{
  "d_model": 160,
  "n_head": 5,
  "norm": "rmsnorm",
  "norm_place": "peri",
  "norm_eps": 1e-05,
  "rope_fraction": 1.0,
  "init_std_qkv": 0.0383,
  "init_std_down": 0.0548,
  "lr_mult_qkv": 0.5,
  "lr_head": 0.00745,
  "grad_clip": 1.0,
  "decay_shape": "pow",
  "seq_len": 128,
  "steps": 7801,
  "dataset": "wikipedia_en"
}
MLP neurons of a small language model. Each row is named by its layer, matrix (gate and up: input weights; down: output weights) and neuron, and shows model dimensions 0-159. Each number is 128 + 32 x the weight over its row's rms, rounded and kept within 0 to 255. Numbers have three digits each. A neuron's up and down rows have the sign that makes its largest values positive.
After each neuron's rows, "fires on" lists the tokens most often at its 100 highest values on Wikipedia text that the model never trained on.

L2.gate157:169061120142108122190180165133043097214163117078106156147127129156145138083169156117117160133143107152120129076126123128163140156162122123162162081111142112101065120138171137072178135170186092133130072091131080130106147142109123152103111079143169122188165167141128182168139134141140084164127121178065127094138103082130128129160100129131120074178083145150126086170103143092115078106140144142114129114113115092093108168206185137141185121116171104170075119142095175136104122141153135
L2.up157:169117142114120152139129169189119153193166068101144118087125135138083080202128142092074193161187133159153141134119138151180110097138108149148118129161134094159104117165152151056137136158130118119108122105150118142144136158131153135141175105131081109181146158098182133123164111121159167126091111162108153140205099168150106196090138159145124108132068096141164095154117149133103103107061134067159145114128036165103114170119182148119180097096152112134173130066134094176144104152082173
L2.down157:149092099144125068172140116092079070127090103136128173191135110114150106102118172086114150147102204104146172128084168097104155079150081111121198154103190170137134125116144144134081070170091141120169185127117103120160134159113156139111084144118085133123132205153114133138180145087112106062124125186143188120167142143176046173136128157120163114164108108123068114143102116096126085093140157162142105101121105112172131129122151183164122133124130146155133125128105116080176213090147148
fires on: " Ch", " Sa", " ch", " Char", " Techn"

L6.gate154:163132133137100127119133148106064110151122089098131146178082128120140105159167192184087105143095068113196121124135110136101087134165157081167158092079107163149080126094107181122065167082123142094141136163125096115180121117127100152108103167097203094101152052160185101133137114101144178131139119116064126079152131122160104188156176097094090098079165092131115118105130127166126115132171126149018148116118112101132119116120133109189122160120154171091120172096143098107163096157130153
L6.up154:120130087113112135066066153121078165100105127090141143098128180141180136090108097106193183153065098149122134096089133118127104105136115135179165156150168152119056155107097153120133100147185124101126103080158165116103124130110111096182092144143087099124144076204128157086148139099054093150104100107093122125185134167147111152154153094140126119230135073125102140115085155165096122072181123128099105156115101079084104137090138112130143142098140148102103148098088132074143122177120062
L6.down154:148158128134152122118149150101178116149144129157129140132104098141075094112159111162104092168105192115064107186156079128127130111058098136145091202093098108170158146144106138153155105076109137151179105118131133094181136212164061078192183093163132177215066176126081144173122140074149131089139185113114116139134109145113102149105142148120118119133125187102110199123141102131104073148087145123143112121152122173149116165159114136080132145146171144177149123119096148114134112151064151
fires on: "\n", ";\n", " |\n", " |"

L3.gate98:116154164123188115153129117152120105141116144185216113107134113176124122124147077082169086149140201190141104168106110150124189148121126132135135119101076119116053173133047146130194097179136157135129201162141119119153197149141116098135190064174134130115155210080078148098155155138164139125160090163134145120113174071104137086126154163120194148165120122147112086163108111121121131181106138118139132083137165144098152113122101144138157159081128098150115153111127110073111088110138145
L3.up98:082170133083153080120087120098118052101098103059078105145112091128139089114134134097114065116151140126178149128070193213104174089150110187137118138109106086166137146131123130101088161135126070107134128174120125146123132118108096123157213134196138108121146165137162156166063124170118137117180119114119124148056111113093128109129138108128092115103128128164112140157086057039124156116162110096173159121119140130102163085158119145127152141122108094131137160143145159087205121177082125
L3.down98:193087120161076135146116100124125111099159129108124136129183190070128117109173128076124123185116159079120124166154098117161076121059113090166154157105108160160108134138112140175152150148114094202080124062060105088146136088105136074153098107103073100098130117153116151156138119080140111099139138188120087107126062093105136106084133124124106139152140077114174117174156109122132114125101091134142145167021106110124130173184154118150116081138167154140182123133159143200133081150138109
fires on: "9", ",", " century", " species", "_{", " |"

L7.gate543:163125180106047210141129177157134161141124118128145150120128112160105103060093119095114104106120109133142092146128129083148134159141152088141149091086136114074098134104115168145166110145053101124117132103091142109164103128123096148176179174149075114114103151158116155134084112139163118185142130122115145054147150102200092094119207154116194113159095077156139094156125145149084122130098123098140170065131067104087128162160118086108114141108088122081107148177081138102165074094176082
L7.up543:193082113144096089136070097177141137158100102109110102129096198173164160175125138147104126105113190120104115112127157092066110074153142143102125086135126078077152136067080104154117192174077111089158093108114125110125168160107164100141157146155125135107160147190149131093133128163112145179167110100074159171097135113133104087104178147156112108137122149136174080208144148102151121101115159121061117135120093129140114177086083180097112124130101089109123144137097132129116140018152147
L7.down543:167099089120135067118096086097241152182192079111138135141082119131116135118082166147121122057119156120103089155163043090128098177155158112153134157123127064096125106139109169106117080194091141166164128134077137099138124155115158108160086133132115172140105094148170077158093191129088108120111158147116111174155088129109158133152102101166157120127151106122077086116110150140090137107127117127132146119155203109172092155109126065160110144110108127183175101143092162114119122154065137
fires on: " as", " |", " with", " As", "ec"

L7.gate306:159126155137160154144128157164141163082057167196123079094154156149129077119126103100188151135148130169134142149172079143217106142094156075126053142166144109120134126092108106136150154140167134110124140140104094120179174101192150052089127169147147089108173112135126159087111100111114121118180135173104140135156155150139087151119147172132128116135102065147112114130145218147097113128115108167102156094184172080164154091111152090116171138133184134155095210098156115159113125169128096
L7.up306:170129105140070159113173116140145130139131178076088147114175138070142160138126096161135120148148094138153057166138171173085150077197095156184146099176147109129083135125162129134129090102140133140160143084076162119109106118103161156125141128131100105109126193091130102119119128123158155090174173148095083113065144139149158132097134065108119055152130175112107139164172097152086082151181151074115066145139143156163081096157068139192182147137152107138106173111158149129167158168170167
L7.down306:113146148205110133158101126181138123151137087144145205090164138112122152151150126111149171106094072101142096083148140083124155064086146147143187197067144152138173168121133171098111102124129133202108174122113121148194119132187139093153158121157142136130150049205139182132084117143130115096129127113082130186123129143127086081081098192064165090175138085134125130117111178117133162145158116134152084073093090086146127154087151146121147144141110143091107157093129143152161116122101169
fires on: "-", "2", ",", " ", " |"

L6.gate25:126082125114138151185119108082124129162191102125094147109126150077170106157126139149135077139100095141173110136150136212173109162185129142116133160102123059109133107110115088194095122088142128100129114128137144106109105122123132130140127110140186149125101147139112120197160212168174132106202119094068162090078132111141110084170122133144128095066174154091094105097170184112158157158117126213126124128126133111129164150139163113175083174149108110165187172140103105115125192146165066
L6.up25:076144136154154156099143112149113127170145097150107090060133108121099069113113140131160163113108137159141174133198159081124069169154099097175093131146142113141155127186099144170106144133123120149116118132105176112075047138146132125104141122133142165172153095128144126203162171126126158135117136050167255142106092119178129123193120099080100159115156146072137125108112170108116118139140091119172105178076102140206089153084099139117109122105077119092130109146093122128126146114121168
L6.down25:181130088142103080113201108167167124127091117084086155131122110132119121098117150148071095121159067177155123152071147130128163141110103100100119133100124176166139102103137145136131130093119095120117097162100139141188166123103119137172152053121135158155145118152069116139132077202153131155090167095157063102116142156117182112147160150098126153134091158141146147135191161123137145109199135052086094190098072137166141111172151213099149096088097147152072142142123156106142136088107190
fires on: "k", "n", "z", "e", "-H", " Cl"

L8.gate10:148135113108164129126109157097143172128085139112085102119161123206140111086124128129104087092114110081068082176106067150155108138113164132103144123112110118160153137063123095106168151133179046108104145131157059118174164088117109135173139173076105090152100135096155128163139106127129140151108142157077168150157158127156148177110092136106150136140065155220199124181170092097166185131104129088187130089140089103158167126134135162149097094179139174121118154146117113121186124105169173
L8.up10:149123146110112139174078158183108102116149119124156073071112118086113157163103120083068155107140122142093146174131130200103118113147087139109151128163150050127126203093128130178073114097197130079108092156150109164138094121161107176211168177134175103167102079147080120168133131137179065138122148149063136129066108067137143088141144187097114131171114157146129154137144118104129096116137148131150112103128108148149108168090086103077115099166143146103123174110070167153162144160115140
L8.down10:148154118152105088124086140098175101147096081130143125126118152111115140110195092145117115172106068140139118126100150079079118186117170141147095087135115135156064138101171191047156092133125139189119175140076190101108137108107125107083105050209143137121146110142114173067098136139057067110151080112114099093147084163108134134148170126134091099155187153084093165097111155162095113121087128146103174097109179116119129138097133148178124112146064155139153131101091142101105161139128166
fires on: " |", "),", ";", " —", " as"

L6.gate630:120137131110101088170121127140137117071143118148107149099141089106151161098139240150145140132150125169124151091110148118162098150158145121107118129120114091133101101132149131145070082098114144157109181135129148121140085150182120204140138074145165082085163137214092102134121175108100133117181086158103103130086139108135121089140105151118111066167120182164122096174148104116120109138170075149129090097115141129091060178212164157102118109194078091109112118101202094172129151099140072
L6.up630:126078119064125123062127110099095103105113185168160105138104175141144165092109131125139146091082161202140147070129158088088105119155109102146107100079122079173145125196125082154111119061137090190094112116160206091117120092148107182127133156164113094151134130162118101070097160131105144156112114095160158065119190069112116105118160146126111125165139106132136121127192130121037088130098122098120113158141126139123111119073099162092133195095097107165149078152138132100096158173119102
L6.down630:124115085065154124184081097112066171102087175103126082095148164109192074202190175125122173152135099133127143133129158104127115105162139157118180083134127154144114096120159117118153141103122135125118127139106117133110169105195081145108159108110141154172162113220120131150117153162138130052053130079135100109126176111159185106144167129176101117094138120126154127096092122118136119159188101106081097193173068120168198101106104144126175121086128114166121128139128127123086084091114108
fires on: "z", "on", "k", "ij", "ak", "j"

L7.gate124:187156124082106076120134129115108073112110126121103154157089153112167132109097134084115132119118101119143107136107121167134118179214087107148115160096176172177078161129202136143133162115140141067041120156096154119157089147121119097127138114188124145070141128119110072108092093173118169135163149140126154121158179160116078123073131116147110083147133163113075136102101140104144110142177124090106126196123101144121072146186171048183173090131143132063153084122142178136149124085122162
L7.up124:096115104153097108135138107095119143116113098100124147132153113127170164102109172148139171152121126126158081117142120141097137162121082200162134043072106155110124201076151167092144136111180142069123122142135083173186060140121117127184134082107106128118148128176151116133112085156138095236134149096120114070109141131142096142150156121136155079105166124065121124103127152148124068123123151159091146108161096033089164101154154151099167156121135150085131102084109116140102130217178120
L7.down124:163139153093128052133136067136151140078127118128085056108112107116083176132133192114119109116188175098153090120147101120127153127146152115152128111152185134160117131176153193103056114116139137084133143075123101099119157110084099108118132108176125174100103103135087097155128149147076146143171159121138108114119171137118129126079114165119115136157161176176128129081095144143161064173110079195067125093160084230153119099204123104128130113130119161114137099093106144107146059151142172
fires on: " |\n", "\n", "-", " Cam"

L8.gate545:120108165089125160180115108111107078083142131105102133119175150178176170124197160119090159099139074159082083153134111107130119134132189141182071115139069158127106060143122173148157042108140153079141173093119156122127173143083166127134100099128141060151157154137171162182120119186114069143200099152143194100191154133103115114130124142095090099184137126131139146157153113164156117091087112129173076136089127080125119105093115117162139087166167125141106126126107064120123122109131107
L8.up545:146168162173125134150130149161113111123127114138104127137117122137163151125112112133150068129094116131152099146203117145091071173096127153172171059133098090089104184163183122141069086127165155117105120158113122067130105117129124114100121134091152151116151078101144187115110148187135147131050211147147193076137104180089127094078126088167166116132127096151057143119223097176078153161141144165094091138113146158103118094159147097150106115110145140171107187081106114153110119126166151
L8.down545:104185154139148129117134129177133069179172111116159179211131127154133113139117105128193116118139175174101141084118115116120046113122127156124143156155153169152156144083191116141100110154113162121142165127114116085140124076142126150102159127138160068133127067101168127162148161127107185109106138124164206136115115164085113117107108086134142133097116160119119151119167114108125117119158153128191109077099106255144125097130039107102165124123121086104093142084130101162150062159109162
fires on: "-", ",", ";", ":", ".", "ody"

L3.gate562:128182149153086145193127158073124167096141164150119134166147084137122088106064158136122123106121174043126121135131103163081009137078167132136152090131147103143136127066110125107187185080123135176153114158094159138081092069080095161060166124130063150105105069150129136175125138140089104119144175127152179122122131098096105138117179095127108104196074159084119144117118148094125168139159140167125167118097162104105121126147161172127168117135105087112155125109122167125131146103141128
L3.up562:122113032107090126131077130147162207090091163114075136078205142126097164113083146158052080143154134109114129069098142143122111150112089182089142099122125130149115139165112138170166128128099167138169136166169119121149143060108136066177115117145170200083081127127117147085107129109135142127145201087146120156120118154143131142121083096174115097137128169136124132164149063063113117075159097169115153153109132055123107126142156140191148087132105098150107106163125099152117115157165147
L3.down562:154104107131111175173133127107152108127171129125099115108138178084070111085128123120153156105140154170131119060086198129114099072107144127156124162147134115122161124106113103116158172081090140119179048127136143079083133151128025135136144168085165159108138094138126107157147102090113142147099099095127120187167082119100177094129145103090194092126086139133156142124162096105140139163076136113136190147111105138107089141150140181166078194150177131083069089153111192082124174091134155
fires on: " R", " H", " North", " Ter"

L8.gate139:141157128135112126093182147169147119158200185187102142162157133098111118057135111115188111068181100142174119149113140072130123124124170097174098124133136136168105097149097099147125087146117178140113122099096149074129142167079216199146113104158192085109125112136146136208133155121118140126164121109136155135155110082155083109119139156090118102164110070112163139144087136144187166123070101200126138099121142128088143135156189131154098133141112062148113150100114123179109106126159054
L8.up139:140167096154178141179053107080137122140161113167074168156134161112141139145101141154142134168123154170154148207158163127131079148165065148152141130137101131107150155100113146138136121130132187105108109160124107104123122171145162150102104077148139153082129092090163144130170067092158109143133131126137065085118068170151143156154151138175091063161123068227081109138193115118143112155171163177076111104112134154108109154146163141100141132081103145118144152091176156205153171155113145
L8.down139:179177095140131064137227133154164087139139163123160178149126123143105111162115154125139140100134081146131142111084152102115139107101142148134145133132139086100064092088176153137137154128127121123110040091097134106139153087184107136135153150127067086091117114125144163112136175103137190137152138137166182170086149177097168153148128111053122147138162141118173151142125136162099211039129075130091145125130150169169213124160100116185140167128128130095082124132110116149149189131103106
fires on: " C", " H", ",", ":", ".", " |"